Part of a small language model's weights: capped logits, 5857 steps.
MLP neurons of a small language model. Each row is named by its layer, matrix (down: output weights) and neuron, and shows model dimensions 0-159. Each number is 500 + 40 x the weight over its row's rms, rounded and kept within 0 to 999. Numbers have three digits each.
After each neuron's rows, "fires before" lists the tokens most often just after its 100 highest values on Wikipedia text that the model never trained on. A number after a token or word is its count.

L6.down67:433456524556497605489461520460511526530590518490526494506419497504443514537475515470478545501506569481440517519513532519495540465475531463452544534415482516463543516484464492460533500454469477482526479440482545496485547505514479528540606527519411478486534525476518511534504511500474506453455588467504478457495536584511556501563547544491513417529464435523543563539490437545563474547525488438531433457446469438460470504497511494581545505511464523472525544477500498479491516399414504
fires before: " |" 68, " GF" 7, "\n" 4

L5.down268:540491477448549465490564458541471507414535575573486496506524512493482522549446442482487521505578475511509543492593475473516508481496439420514520508489501495452478486505573417501487474488483518626481450525511516450521570519468525513471523448465484545507489484560436513537471464486479505514531502517432436455506499560493529510466455439535509508520568599463483471560518478441481527512487466554462545529511521480475462481465431511446517431487563537410522602551506479501479539558485497
fires before: " |" 28, "\n" 20, ":" 18, " 100" 6, "." 4

L2.down254:520576504481480519516470518512535476537455447500454530507557474573539530482532538526564541519480522513534500460473523457536505542478501480518517477462552549460430504495584483488468490524500467470540555398519495483446438468512515496468429522503524535543478382487463434507466476554539494474510508505519530424474407488499459503473510550479493506495469570526548552517448547477527473499528461513508454542495419511483501484604485490409540515527455603501489484548575438585419486461520495
fires before: "\n" 64, " be" 10, " have" 4, "bi" 4

L4.down161:477490472410455486424504490513471519438488470517523569511501527493480484469532487543437557514485555495502497476504474500468457558478489556539396439460571465460460516529475478539507510487487467580529507481515522578516516439471478504492482558427497547542579500469509494556488454508508509525497528454503419507472574457496607464541518456512467480566447455559551537531492503606483480517480459528552474486487578529490560515485474538566460534452427477561498440447494542510449511527550535
fires before: "|" 35, "\n" 27, "-" 13, " -" 7

L5.down218:451500480533466538549560562546487492488526543558522570480605544498456488589497525526522428518410443563524503461523537517451502452475521524549459560532537438527486536544476469452505448483474508469508563479462478506467468519493548509525563391503472532493545515412481491468515471499504523492551482435498435480465522590511498458550491539502469494443492468447503500420476425528484528519524439487461551497500453529526547495556466503519541522465466536376488512499531457468449540518518510
fires before: " |" 26, " a" 18, " an" 9, "." 7, "\n" 6, "==" 5

L4.down513:468515438501414572420554552468550542571503569504505534462451475455464518469510587567478578466533477537508542485455536482503566473488460555490512414548504497484446452428521527483486497504530487456518489523527440534542494432515501471479464508453470540539509501541557507456461572450582464494531533423510538495486492475518466597526493502538521512515469468569488445546500470482587471508487482452513512540462479485451479591422472517485503497490453414495473539520522491538453531494490543
fires before: "\n" 50, " " 10

L6.down443:530520515387515512461565483521476434526425525488542555590491494420476474511455469571517482446509498527448478459508500509486495568510459569541564549506476420481543550494513509494501459516520592569530428560471601540547475514484547501529470511491511467528490459471459535522496490473484457533539441522509465499439493493477493454532510511519457546544437444505444455534554547436437494556532490428470457487544424567576477492550517548476477517463526535480474463466474476509491543520512512
fires before: " (" 16, ")" 11, "^{" 9, ":" 9, "2" 8, " females" 6

L5.down448:433493519477505499572505572504472510466462527478449498497432465603550491513522494514476481501496475563495546494529456532445534502577574470528561479501509545498451445456551536440534523558428557445552474459469480458442550469491537482560494525473541484499471527515499484540512483529530450465480534566521513460442438526474476542455543515453506485547444566471475458505494534556596467489476490553479503492500417474549539504501411492445565489476494527431404501501504432484504493526548577
fires before: "\n" 28, " The" 12, " It" 11, " is" 9, " In" 5, " a" 5

L5.down324:544501515518544495472516545501439455590533524495563442553590526491514468418487458550509472447529541493475496502470489490544546550485499499498494495518507539442604415508489464461538502512536505500561488531494524406457487441609519447540455525519483472469491498442396446490520474458466459486456517455449487492591431475486575549439514569489445512521521486452510507460443449531533519499548550458521522455521521534529451457504504588549518435492493530495492492496543535533465492498528503
fires before: "″" 16, " $" 9, " 100" 9, " " 8, " 65" 5, " D" 4

L6.down294:476508560470532560531519526552498548500474517508544491560529444502564536506534482507517503496539473573629499493475512494516491597550518489478566435443520505496511490501451536447477503560457460445434459440463520442492535582481523468476503461513520447478507476560478568437534504499542482486489527473502479460481504628484460515473518483424560444508498546465453457496458487426549516557517464489427533492534440477491565524502437457574527507476470502512534453462519524505418498446462493
fires before: "\n" 24, " He" 16, " It" 10, " The" 8, " She" 5, " They" 4

L5.down163:404509512458493441476462530499507488554483551505466515537537472542501463508513481531553563508563544551545451566504545544486487551554542526496465522550424558496549479508460517440520497486493502467449525456547482446480542507546431556578462554546492478458565466472457530531485525488444483442536527534437472442446524525390488510464449552519530488499480504503477434580493438556494508528527493428533470474489527416507455480508527554506496577494392521520449483495499520493537487447490555
fires before: "\n" 36, "2" 12, " Summer" 4

L4.down575:465562525512571533400499549490457419548506493509497488574489482460523541488487535431531467495547484470499458502513508544505527525435404521488524525497565392504569486469510471472574447568563460487493495525508484535461459519388478487568535496474507491481502451519513469499512514601536456467495525520521504530496564498474468540489526473471477549484458478432511507530517484465463548478546466508480545440462507531479499527582488465507527540531485572573480490404553496411473446458503540
fires before: "\n" 58, "|" 30

L4.down192:531489450464465492459496481503502527523517563531477479502533508454487428521495513515459555482489431449616440495505458483509504524501516543462458504589530481545399549596508545513531545458528517489493500607564491507432476493525540496457466524516536547563504420517521505469503571488496489516477509476533429556405483489466516530565427496470454481448489515441530499464441573516502488461540502520507456581569519478486520524568487505463498517504548473432455470463524430518508452462562520
fires before: "\n" 100

L4.down598:467452443449478549448522524470488509512490456503502521458480425451450509488521499498521440483599502483495456454525492506467562466475492500500516500530499564565522482567468504488620496456514468511541551514459460559626501549574489516502512487457482550494557365492495534514499520533533504472511509548493488472426488534560499466414520500492504447432475591560481508480501470462494516457508507495590459475527486500506534521492517536590482490411492477546530506575491497519535444477447490
fires before: " /" 28, "," 16, " to" 7, "\n" 6, " and" 4

L4.down277:517497539519541549558478503448541511511552465469557472508523452555530506512426469486550482475468543515423551448450469488447509478590418535521491436508495474415453519501552451521446542539449487502524497425480544423475479503549460554514533507598480525543498519531486443472525491544510531539497536520547492502468490560510515453493501440554546558579503488473498473506464492455547501486452524472424545467465524558449623422542541488459525482499467493448478436478507472474458547522499541
fires before: "\n" 52, " 55" 5

L5.down293:436492531579469556485481461470464472417547480435498528496500482459523477537502491509485498417575552567467517563589436537472522494517538510452476463509497536491462480510524488542502487429472499502497515538538434515517552475491483458494494523536598407473473591498568476445473469409557438511467516396477459543482452545463554537487515507534498476520461508505464516499511496509498528555531573539516498440542509485484538503496529471526553498456447578484556441531519487509444498588493449
fires before: "-" 57, "\n" 21, "|" 8, "DST" 4

L5.down426:480422512560504495563504460456525484501544459528443566415546538484522531512518487477541492543556463491574473389553537449457491481497476488553495412501453496446439521462537454505469497505545596473556533451461524556483483462528473532475516539442479576503457499488538507554532466461494560496572491475444442518509462497508543542501482501523502432470483452542491495480499467493491532535446544504523596478499549522471535464489604404497531502525491457521438566502452510441527516506533471
fires before: "\n" 38, " 18" 8, " of" 7, " 100" 6, " 3" 5, " 1" 4

L6.down389:480555477484541496464558452487492482489515476538448483474467460542538504513522494511528515538468537448441488545506533526441499533493531560450460595507494426465545574474591541485515530574520456509468460515511449480463449456503573539465484504470473440548491404515534543537450510536496498403501450520579530494495471484440547448463457549481541544554510526473511403498451430497518527577589526550514435549473513443486478499510546500564524546523479470438490532520483484523504559473471524
fires before: "|" 36, "|---|---|---|---|---|" 22, "final" 4, " |" 4, "finals" 4

L4.down87:552454517478521577493549488490471511503497417533499468468554536535510530489527551537542503500429448433510400510403446506457543563500447539487441480531470466495480497494546579486520498470515511545527490492488496518447458459455436506508524465520429426479531498505511501518538525533556493546565596561502457551461465481382440567588480550470470533509503511477499574523533513492505515499508450477492449507529509459503515492602492459509514531552466554508555495488488457552549441485452508
fires before: "\n" 52, " the" 4

L2.down331:506500611515548510511500506495518466485402472456514519515439472522503465440478523505560465505520433537482547513513495456463484559564478501528499467463467528544631463531431428505527548522478462510511456607510506499460504444500451528527518502502457525475526568516580466523548464480557572438543480572491462436512536457525510502477519490489484570570452471479495477446489501500524517436429539447569458544481389471551522518446510455515472477487521474525498504485451502564518483517483485
fires before: " |" 35, " (" 18, "ines" 4

L4.down501:507507473516547548513499602498464498449589554417578478588535475468471491445493501503526440490524526551491509545526492549456543529517492500515527498475523471497553536515433483531529467528495447521546515507519570446497506590445515526513548428514464522499449595415500453489473552517526479559475479463485375479506454535543583468520449401566537462568461481498459454460478517476476489492523495540481516525485437499550485476494486457467491494462501526518471473505550501454437489552466463
fires before: " |" 29, "===" 14, "==" 10, "ing" 6

L4.down591:562479543477435543529541512492450511459457532546464497500448420498495501510548500464527479514469505488397458546471404455495516518473534456495492447534508487447567493467514486488402449472528448515547500524484463473545597459576485521474410518512580498562546557560455528489488517494508393487526490527488542500539480455512523578515486545512528513530484523559525479493478487530576502522544494476434461533480476455504531470528392509548417506458440483525540511535576509512507494537530512
fires before: "|" 23, "-" 21, " a" 6, "\n" 5

L6.down530:476430449490466486505496473489509455617541475479488496529504503465483469502490589551570493484439423471491520516474529573553427511533463493478498527505514541544519499519526428495471510470521577501481488555565453452500477570476575517467459454463501439521539492593559514508517512578564464491487468521488500433466477520481526435491493563497543551481519547554446475541507516490569497566520477477486497490500515548499575460486457527463450524450523481526440511438498454500452446389540436
fires before: " to" 23, " by" 21, " as" 16, " in" 11, " from" 5

L2.down61:525528508498531491588508467468510497535547441479494465498488453506462402565467467426495516519537524542419508454492508571465479474474522522536466477478572530563471532487555532578519510532433502574491477598486478477461468543461596464558511495505492546470452475520498476531517483495538477505560471499503460465443520568422555478537451466491478534565494449539528475481500470478531462452389499482466476540473563486580474518565531399508512523522489545500505485484434494487540550457467476
fires before: " /" 25, " (" 23, ":" 13, " Billboard" 5, " Hot" 4

L4.down497:458454527479559450474481456525544557472485566334431560472436518433446516379475462591468499496489510501499467490445477464499511511537500467500506520529510561517409549463533476473508537498513491548534481518551469549460440483519543522493463508518469513508481519534517558497408495543461479538536520503466514513469502499511592525513473502543548606468510472535531496458455520529474490487506546505477430505554493525498561534473566467488464544482528514490556493435526465466435526516549503
fires before: " (" 34, "ulus" 11, " in" 6, " on" 5, " to" 4

L5.down96:549518483495480505542586419448575461472433501507569431546540519576538415502558533523420532509415455519524518596441533495486504534579440531513444451546481489508523486513484451463535502526470460487492506426514588494468520486503516456555538449498552510486493503468522506548492455544453527458448457510525476555523554564523552459422458544514524513568543444445510486473524526495459461534505524547440468522420495485480476476483514478495477542492500503560444491448524514498565460507504491
fires before: " |" 77, "ure" 4, " of" 4

L4.down1:530528538470456511520517495490551434491503491503501541489442567513527529492537445471495547513563459411495460452537591532571483521466518514384489459521483536508551550528454501512516545531508505489535439430447495517535487506491504482476508608474486483518479411530515504500520435584485505485557491525452413519508570499541537477463426474539476517491479466496462499462506576475511496415428477458497449484541505511520468487503470505431531545495563595533521435527516530501511529554407466
fires before: " (" 44, ":" 9, "==" 5, "):" 4, "-" 4

L4.down399:486515492593477532570473506512589494484591494463511471525480499520513469590515455525521486409472549550489508488478493529539516489478426441484462462491502503502584476447457475478506528501484514524424534434484442472505549467500466512502508534491482503478423603489502546499516467562542483434507537545490521444503607455481462541416513508612488517505492496487522572440532413469490528479463555493471441502479464496447542473505486530464503543524515503460499597514471445456533514518461546
fires before: "N" 51, "\n" 14, " mi" 8, " |" 6

L4.down234:509496517519555537457567504517432491526520523546452473473469471561466536491514492507481440474481403501520522512528503492516468515475476530517488464513459474509457535498552533470512507489598461438529610566474520557447477474468499504466535539521480472535458430410496530525547558488476469425519510495471512540524539547452552542535452530505454456474506418492575512494415499553504510577482511456492544382558524464527502528406520462479530572488461467495502526493538547502448471556499420
fires before: " |" 46, "\n" 20

L5.down74:511496500482570505512404509474485491523557510546459506462499445512508503447453468523460454461404515517453546451487501449512479416533470520530430461538478469501601514543464459491440445406463531509469504522531483476579463511554457532559528501516466552489468519489473537485502470502502545528450527530514505568609551559502485534509456487502552522465530506477514450425504531582537561478509492423484528596500478498463512496555587474484568511514520435472498581503479501494476464483485552
fires before: " a" 18, " the" 12, " an" 10, " is" 9, " on" 4

L5.down167:432469455550472550442489486542473396518525537426506478558489496501509453569508577506554467433530561507417504536535526464486488521485490486467520483600471506445487462418467510457477496513505521479458456522535511413419582482550517498495450569521495555503498563511488549472498458523566536491537541512448474440414548465512517544492497479539504554504512572487543465480523439539605460496420473482493490539494445499462506457509482450485522554539489541527506539544507537493456530482506524
fires before: "N" 57, ")" 6, "\n" 6

L4.down355:444523501525502486472507557488517552516457495427569483524455508475600560591534487525487538467467446559581473496510499498507552532500487436524470485508499476450512480525437397550571500526486511484556502448522454506580523461452494503503578453554504444506503433518489560500456439474525440547475476596461487500532529480549524409560461484526493529435498495481525504494459536483520599469532489430420511552479508565464493477472514512449520527521469518524495478505534558511484482441489432
fires before: " |" 54, "." 7, "old" 6, "offs" 4